Part of a small language model's weights: 4 heads of 128 (1 for keys and values), a variant of Muon for these matrices.
MLP neurons of a small language model. Each row is named by its layer, matrix (up: input weights) and neuron, and shows model dimensions 16-271. Each number is 500 + 40 x the weight over its row's rms, rounded and kept within 0 to 999. Numbers have three digits each.
Before each neuron's rows, "fires on" lists the tokens most often at its 100 highest values on Wikipedia text that the model never trained on.

fires on: ",", " back", "-", "ar", "t", "and"
L9.up128:512509553492579521440519417496504535501457501544459440501456420490435469492582567510497622524500494510488455440478427472478417494460491523475509516507465471550456562506476529506535486536511525573479502511514399434469459534534471510430416477534561480479508457538384460473548458501460474555531489403554501513503527456478554419414459532503529500466554484511530451514526500495534517520460441599409453512471472542470556553491494494501506514592475528562517491477478536467528526501523522496519496497538587484462503515534458520480560506502528506482434483528512521539442460452464533513472481519485436510552509494466521431459526568461515552564550521484500564479501490490532507502445513592465591408475483483484566489525424496492575481513523527581384556560454578500492562477458542

fires on: "z", "we", "ist", "k", "ni", "s"
L4.up700:496530513534430473408460463477537510471499472476459515516559401429515496595493512469520408465459563445478545479572496436433513499509484561545508487538533501533502499475546483491497511470477431516483488470515402521538502509521515513470482552570484475488516477581515490498570485519519496521450486483491544510516527494500497514453476537509553581573383452495556479510540447461551459515571587544508485520577520554496417428492509534444565484537481549497455461513546432647504503489507553515572494503525492554474450493480444497481502526480524539490509492413475492451465535500440551476482475514439480476502497452454508529545473483520477506580483485455475499541442530512533572513435459500558411504513577545416558529540459581463450544470467518533510464469516549413554508491596506

fires on: "-", "ra", " by", "east", "th", "ar"
L6.up905:465533502510523468482475542490446508406476541488408465497479526479461434504519467463478569512476518485529431488427492521543464535382470540496473430450492486507425509505510533513510431501532429493511525375535500495493504513455524485498498458543507583499451489512483548554499446420485557539482559522536479520490591463512458541464493499514424507526519469442480496503589512491461493465466477431491454511508493527522546576577482574476478523488478475562519481488485510508448497579489589508445532453479445590494511502527496497512488511421542553492476569573472520489418461563501490488481543492544463549555502470511515529481443505547531572551495473517542479570524577443465566464460437550499538506530517481551489466528479466476575514509483445510449502558484545561580506484462596

fires on: "e", "im", "ne", "ver", "15", "el"
L5.up46:492457441510457495536510471512534550542458487472540484545558528520572485488434504494535505525498436402455535451487514491401547544464496519578499431468487554493554524497497508475527517499500541478473480502519435510506500538472432536502490504412434408535494481567547499514524482508526518596550524461522534522565476506528429475433511479497489492476522491475499527542551424453527533501530476488509572538453452522547519499537544476489526436503525505515475465466457508435465502488504518501512499544499491505426542468558517553505542482490487542554574471513507524528498495484483545515467474518519586503506513498510546429430464478465439541437502489454541430509500428500572471503530476493533440480476472557477493499434442525493561542462434464456470537535489559557548551486444533

fires on: "mo", "e", "al", "han", "ic", "n"
L4.up294:414540505516481529545453580531525535472505497484523468541557455522500474466547565506530470490490530511455546447501510525502560555458566563526473524549462535469483521511507393484499498513516472512515532563508442552493489566449533509565500523507487475551512604441589541502507519520462532471498462528510544411501521492503490491560433508484392453494526413475427486555397535499544467468492526484444558492467477417471467510554554448514459505525499574511424522539529557442512521487512455484489540471503525439515443454550535562479537456577528524517517586498428516508531499540504527485498534447473486480468487474508521514526456479555496503436440529489551499581512515491567491429517557564494504485528481493490543548449532531542500465541481505462480523519448433472555542548545477

fires on: ",", " of", "tor", "id", "ar"
L9.up1105:552508467462507451504508556525566572550445519532514395528530476471521577516507524516468581538532478540534472534465469564519531558541462543475545492477446488528529594491472531518469522493518467517539485548476384517471495490509491478509516494542548559519411516496519392450521452479463515538455489500488481580501522522479497434510489510413502493535562526508495480470497423517497528475504529482473481480501439532496547539526525543489503524535525538454474555486492537426524492507490525539548467470533493510458426448537512544511477509599473521509497550509455507493521492479482518470463484475475481532489542458503487509506544484400446562556520511441496533411534450524470534543493512529523499509566482527501520565510477456465518447521520522518479464495512535533430414518477480

fires on: "s", " |", " his", "'", "ian", "n"
L8.up954:523464509488453446464497537504470509483445508479499545498437490583578454545472423450499557483577447548558533484552493484495498502506449403605590564543469455536447455501565461580497499483542481465528510493494508511592520508389504513498437502509487490482540520454509485538493456463460543452517442551507501508575508452483547502550556537561478489563503532477565505552430497476579488536540525406546444538507484524481500567505499450450507487428481547536553452450461475528504467489502470556546467473480542463512543437471450407458481506463521466493633462482473495503499461522513575554458533447504457578503512537520482525551506455500489472513492574499447414529484474479504546501524510482512500519499513548469478433518480504498462472502525535467560433482459470552486558478514574

fires on: "ing", "ring", "ating", " hold", " being", "ta"
L2.up726:466499532519425513537497511510422537533511497527553465500491536507495502493543441479488523540547462433481495527479550444453430498455525486533513516500547490584500545449544502534557473486529434528439417513452504489575531529469494549515563550571461533435434536556523496502487494546497557514545502447484472538525452547522504505500403482483465498494430502501504523515476456462497515524528484506493467496493452578493498583538483440522482489501499458449483503498487468557511540436573496509454545476503473493448508468530535479500545493593479488466487529472491491485596606442458467426536509485500529509502552506478466511473455566494511466497548475425522458547456519550545489545491411541521514487440469514515568459537467514496487569494518563443568450506418511489508491528372458

fires on: "e", ".", "ho", "han", "ce", "y"
L2.up907:511550522499402462437385486486505531529513465508580510498495509536518543589552539555450566451467479509436556566448498499475478502488497489451588509463476506507484485518483438509456513529556534428536510553460475408612516548500498428480536518544481535565542424562427501549486460568529508548451480504450497493554511481535473501487514469482557567515534497502441457491461445513521596531503499565481493500447481555472526536451449484456504406526557539543468479483473502489512493480493490502486573516471508431457449505419459491484507425514511501475469470496484458494501406483530530477470557507451494500562463457488489551497513461513539582526556427456504437522508516532529491442478522489601493496510474475532453440468477527472550479484491602532521480486488444453479459538463467

fires on: "f", "ly", "ba", "c", "d", "ar"
L6.up373:488507481528472471484515493538508540473537525516510450486537523516514510555512509471508560542567486498521543541448441526457537530486510535463462530424483509499472521510486498484509496482534482540456506551494509511555523430361471471455442512473405483430531493531525515561560542532537587562494556513500522520501473492433464468507556544531536434558506510531479538493494516555487476518566428605519455449532537473491427560521449484543451513503462462514484506463519478492538498467523503559527500510431492553483465548510477472534549467545515436465444490491556575490491523484445454511468492468472512511529506505507496476372461470514518461527463507525501518498490584453514512452501560462504473582511505525472567484514498496505489418570541534586500514481496425548558513551545509

fires on: "ex", "x", " ex", "it", "im", "at"
L2.up1130:506590544485566533449559539453507506487520477506488471516571476560484519560460463475556504495558553465531534517399508445515386530477544460585504486545575502461563455513519476433465475525500563535490423460501513499544497523435487449534580522480484483570520618488459502472506504523491513481475501546521502477534485519461529496521498509528541501518497503486512493514460454491542492523532470488478547555431481496529500565476512542454522487458460475491534462357539500571504527495484504469532530466509525462450515503507433503491526489549505555472464438495537514500499546508482553548497439440450514521530594489498502518484508520489499484458656496513461488438478574506629507416560535475450535531483475444481509512426451515441520457416504548489514492513504449570545461551532555

fires on: "-", " by", "th", "to", " multi", "d"
L6.up1000:533458452430502429539546533579525502445507525537445453524529434523518517487496501567418482529486563534513539592519503438580525515508539496543553519509460574515540485500498501446527479470510499495549602509455482470529461543481486530473459508494475500515481453573487462488498482511508514474445499443548429464531543615530509537562484508526481474470475458453496388535480445446478435448498494428456472455405512496518485539472518479440518473452541511518553504505514553470494519421510490502515444466505453592508524477485503543507491466456574495481493440464498494448500479445478552556531450474516568475456562454510514452470411511524482453493387475508515471495496552543489545484543524563477553475477466502520451532485532520475553508457462581466464542459535490442491549557442496

fires on: "f", "c", "il", "vel", "po"
L6.up1138:494579466472434533529542492530446469520489492418497497559507498487492531582524470475447497625507559548544571475507525439411504545487505485473495544502511487547478488526497420508465434490530496465507529488457464492501507516505473503451464509481471510447538518520561543557596580537512441513512556445476475562480496520506506555447496423490531455496517490502582543500540531508501439471526503494500482440501498533492469487531479420601453491490470511446398490445526411516482546490498489478459497514510527594549487569534516509488494504484502504484497470470507544499467540409539457543446507514516472498540471503470484532477509453544479459435493507643435492560463525480472542543491475499494510554405515517408438538507505532462462519427569520561517533461612429484496534499529533

fires on: "ov", "or", "li", "f", "op", "la"
L5.up680:548502490475494507481530455447501493502517527468516546463478500472462580548524504528506519511525486538556504500528542430523503464517497435503488562493511593543444514578506473532507574526547469501467538518416507553514454513513453517543528505521526451568470489484496495504590494529442588494446545526501502511498559531517521479394429522507461475483385495573523570474537438574504526459487560466419460447623510462548534473437546500441522557467526530546531395490465477462438442514485458527536492547465433490460448404496500493521541473447530476495539509524454489539552448523507509530446484462471464551505514536453518459535412483427546579494477527515494524486568482461538448487545433540602519543529532519525494474497523525493509533436441513524416499521509474516433493512431510

fires on: "e", "o", "ne", "n", "fe"
L5.up1133:476498476467459511453466494539457519512517490487535490499482459521515525499471511443531591478410473525527505478425456483449493472513488477464520497522546505533518540482534435569612499528585529546491488577564509522488550516454547447499554502512428472551537522465536501566549497480494462525543509535479594529518518533543514465485532446414489567402520424468499489520539423454572525475525467511490571501466482492519490481531502497488443487576527510550428492548483507550443593492413569486527571509492475517382481465573523503472554533532450453452468491524532508543498474539483426502474477456545564455560560476466493531537468506534437449520494474558571482476500452509515534535488496474490528521566561497488558512511515542504539496439557469484520521488502520534489532499462415

fires on: " a", " to", "ce", "y", " his"
L9.up1137:542519507557499467493471507488501518580463441471555508434485515544542450566510524578484458492546492501503504515473434564520501497392479498466499469517544506517532401583477467515527580482541487459490522495482613522559522516480481472494536500541478479425398461438521528500482507510518493533492399512494522529521494524530515548459451459468513524519491478512423497479500514481483526487524572516523504446500489575472543521503521443519505473502448586473457562504435383506504470513442552513573497474484454508451455447490461553488474550454499488482511478475515518515422542529498474482525561454519463458507463467444486515542464495518497598543503511484518493515462527531506480572511484572478489480432456446518475521540480540476493400482505493509459523516421491532497424589479524

fires on: "b", "m", "e", "ne", "ic", "d"
L5.up996:453521531462453589472461504506548469476501511447545469486443534503534483507448528456594512425521480528418570461571492531552569461466558594511471548533415471483518510525574533481508506529477517585559513523520484483564465458535511534494518499518524423505476479479483567548495554461476529553481504537501461469493511499482526551545470530469468469480512432465552502550557515404527469462487495546449480535551489521509420495612544511487570472535476558515485490475492509517595428482482470470509550494492509504485466461533527453502472486480399568475471510505503557526487493461456551540530477565532534577487475476475447470550559527454508408543515491542523445530492511536504450428502511510488501478580517501502478419545446549443506422516453493469461490505493476442503482527541456

fires on: "y", "e", "u", "em", "el"
L5.up81:537467469552451452488460470540547407549491440496553474444555553522526437559509521424509493412475488504500542407470497503518448597559525478555512471524472438484466466552485537585466416525487495520463532472516520462461404552515488504505543460447447480497498517592590415464508504506533520552445531477503553448453488431467487434467445474503445529558477469517514594509531551472536483419482510479532525594466505505457522573534554477489515480501494518476517475548453510593475558477495479504472474544517520472529556549520580458464477491404507515562558487490498493477512536528501510548540434431547520457543462460482558555513455468533512485519452461480512502532479542476517519437547514421446446487527420513521495484450560466474530531513455481507499538522461508511513586485491450

fires on: "li", "la", "st", "od", "est", "l"
L4.up385:435496492475509531459479456538582493475502525505519518551471492486486531585490437510540591426488573519537527547538463488486583462505458521538524453473543592469452473529515474480509483523494430502446526478501460399488429539502507552476480456565465442524521542469565469518519459488378509482455502550470439546466504477472508518409577496440511455493507500487471503524522577489488449501466538502498451561498525476455474461497528510468520497517480404505547442476489541516558477456514473537521427551456503563543417434528453461513537549472561491524520467489541500563445460523504539530467560498483499523439450534436469549509585532513567471528543516507568498465490499577453424490564466535502433505527574549512505495447475546516482502430521520541475449521490469494458518539445553

fires on: " |", ";", "re", "s", "er"
L9.up129:444470524476502499498485491485457394393497489496467448438498522580488486483506445452511496524535554548507503473481505525450472483447522565524556497489528501509490495482451447507541442439457567437496575504529503505561528445491477550491551495545537511494464503524458486538436550500539477459436488523521511487515518463513523402519490507449468536483531549508544567623435492578464488503511541438545505554493552492542467486509534460497450449476477511497532453484438505471440565480448540524491568514559460497577495479491459453478523555456600523563526397548536457468513452517502523581451406502476503517505523578508573474567507519504466490478485514497468428516537554528577513552522539535511496542556545487427499544510560475507461479519525561508538428504504553550502525525507550

fires on: "n", "th", "en", "er", "ron", "r"
L4.up864:484443502421491508445482409545452567539517552564464469500504477490494446504546447501504525594509532502542530449513499517533463582528470453482453460554538490493458528468458520460597457485453518498464505530530483473508392433535541574509493610454508594545433499517456416490471516510538512509476506512511484472434478475478503571473495485463559481565501422447525503509515463525477545465457399425495492497495443465528528547498560526481457599528479493482482500460455477501460430515520457487536492475462567530473489485484534444457496482589550461536543454530554525522504427523544529568467465532563495577520506504474530510464470527479486521497474486460438503519513492557574507510443461422512502499501469441467483504469502476468477607544498481499537472499514509578527450500537530

fires on: " to", " by", "ke", "ing", "d", "ring"
L9.up423:575490522494505529498469499498533524520549503459464477527477479500449638465498450499503461521553494430431467523542534472574506498517560425536456539532531547503515570478465444490494400491447448536543455522472457492492433522506529525470498464517501463539445532510495548490526449545507442475520471383506500487499471565534489525498451421512546468473459493492547449493506497532510532475478520488512436474519542529480579527528509567518486440505475476460528545530503568525479572469504528535496560454465529514457478453567557501622488488565475502522517480497486500509550517474501478483470463463517540433479510463495553551498562515424508507524462518534479492548525537487527528464557470562512520493464515529532490538608558522565489569473520502518490467497541471448533544503509447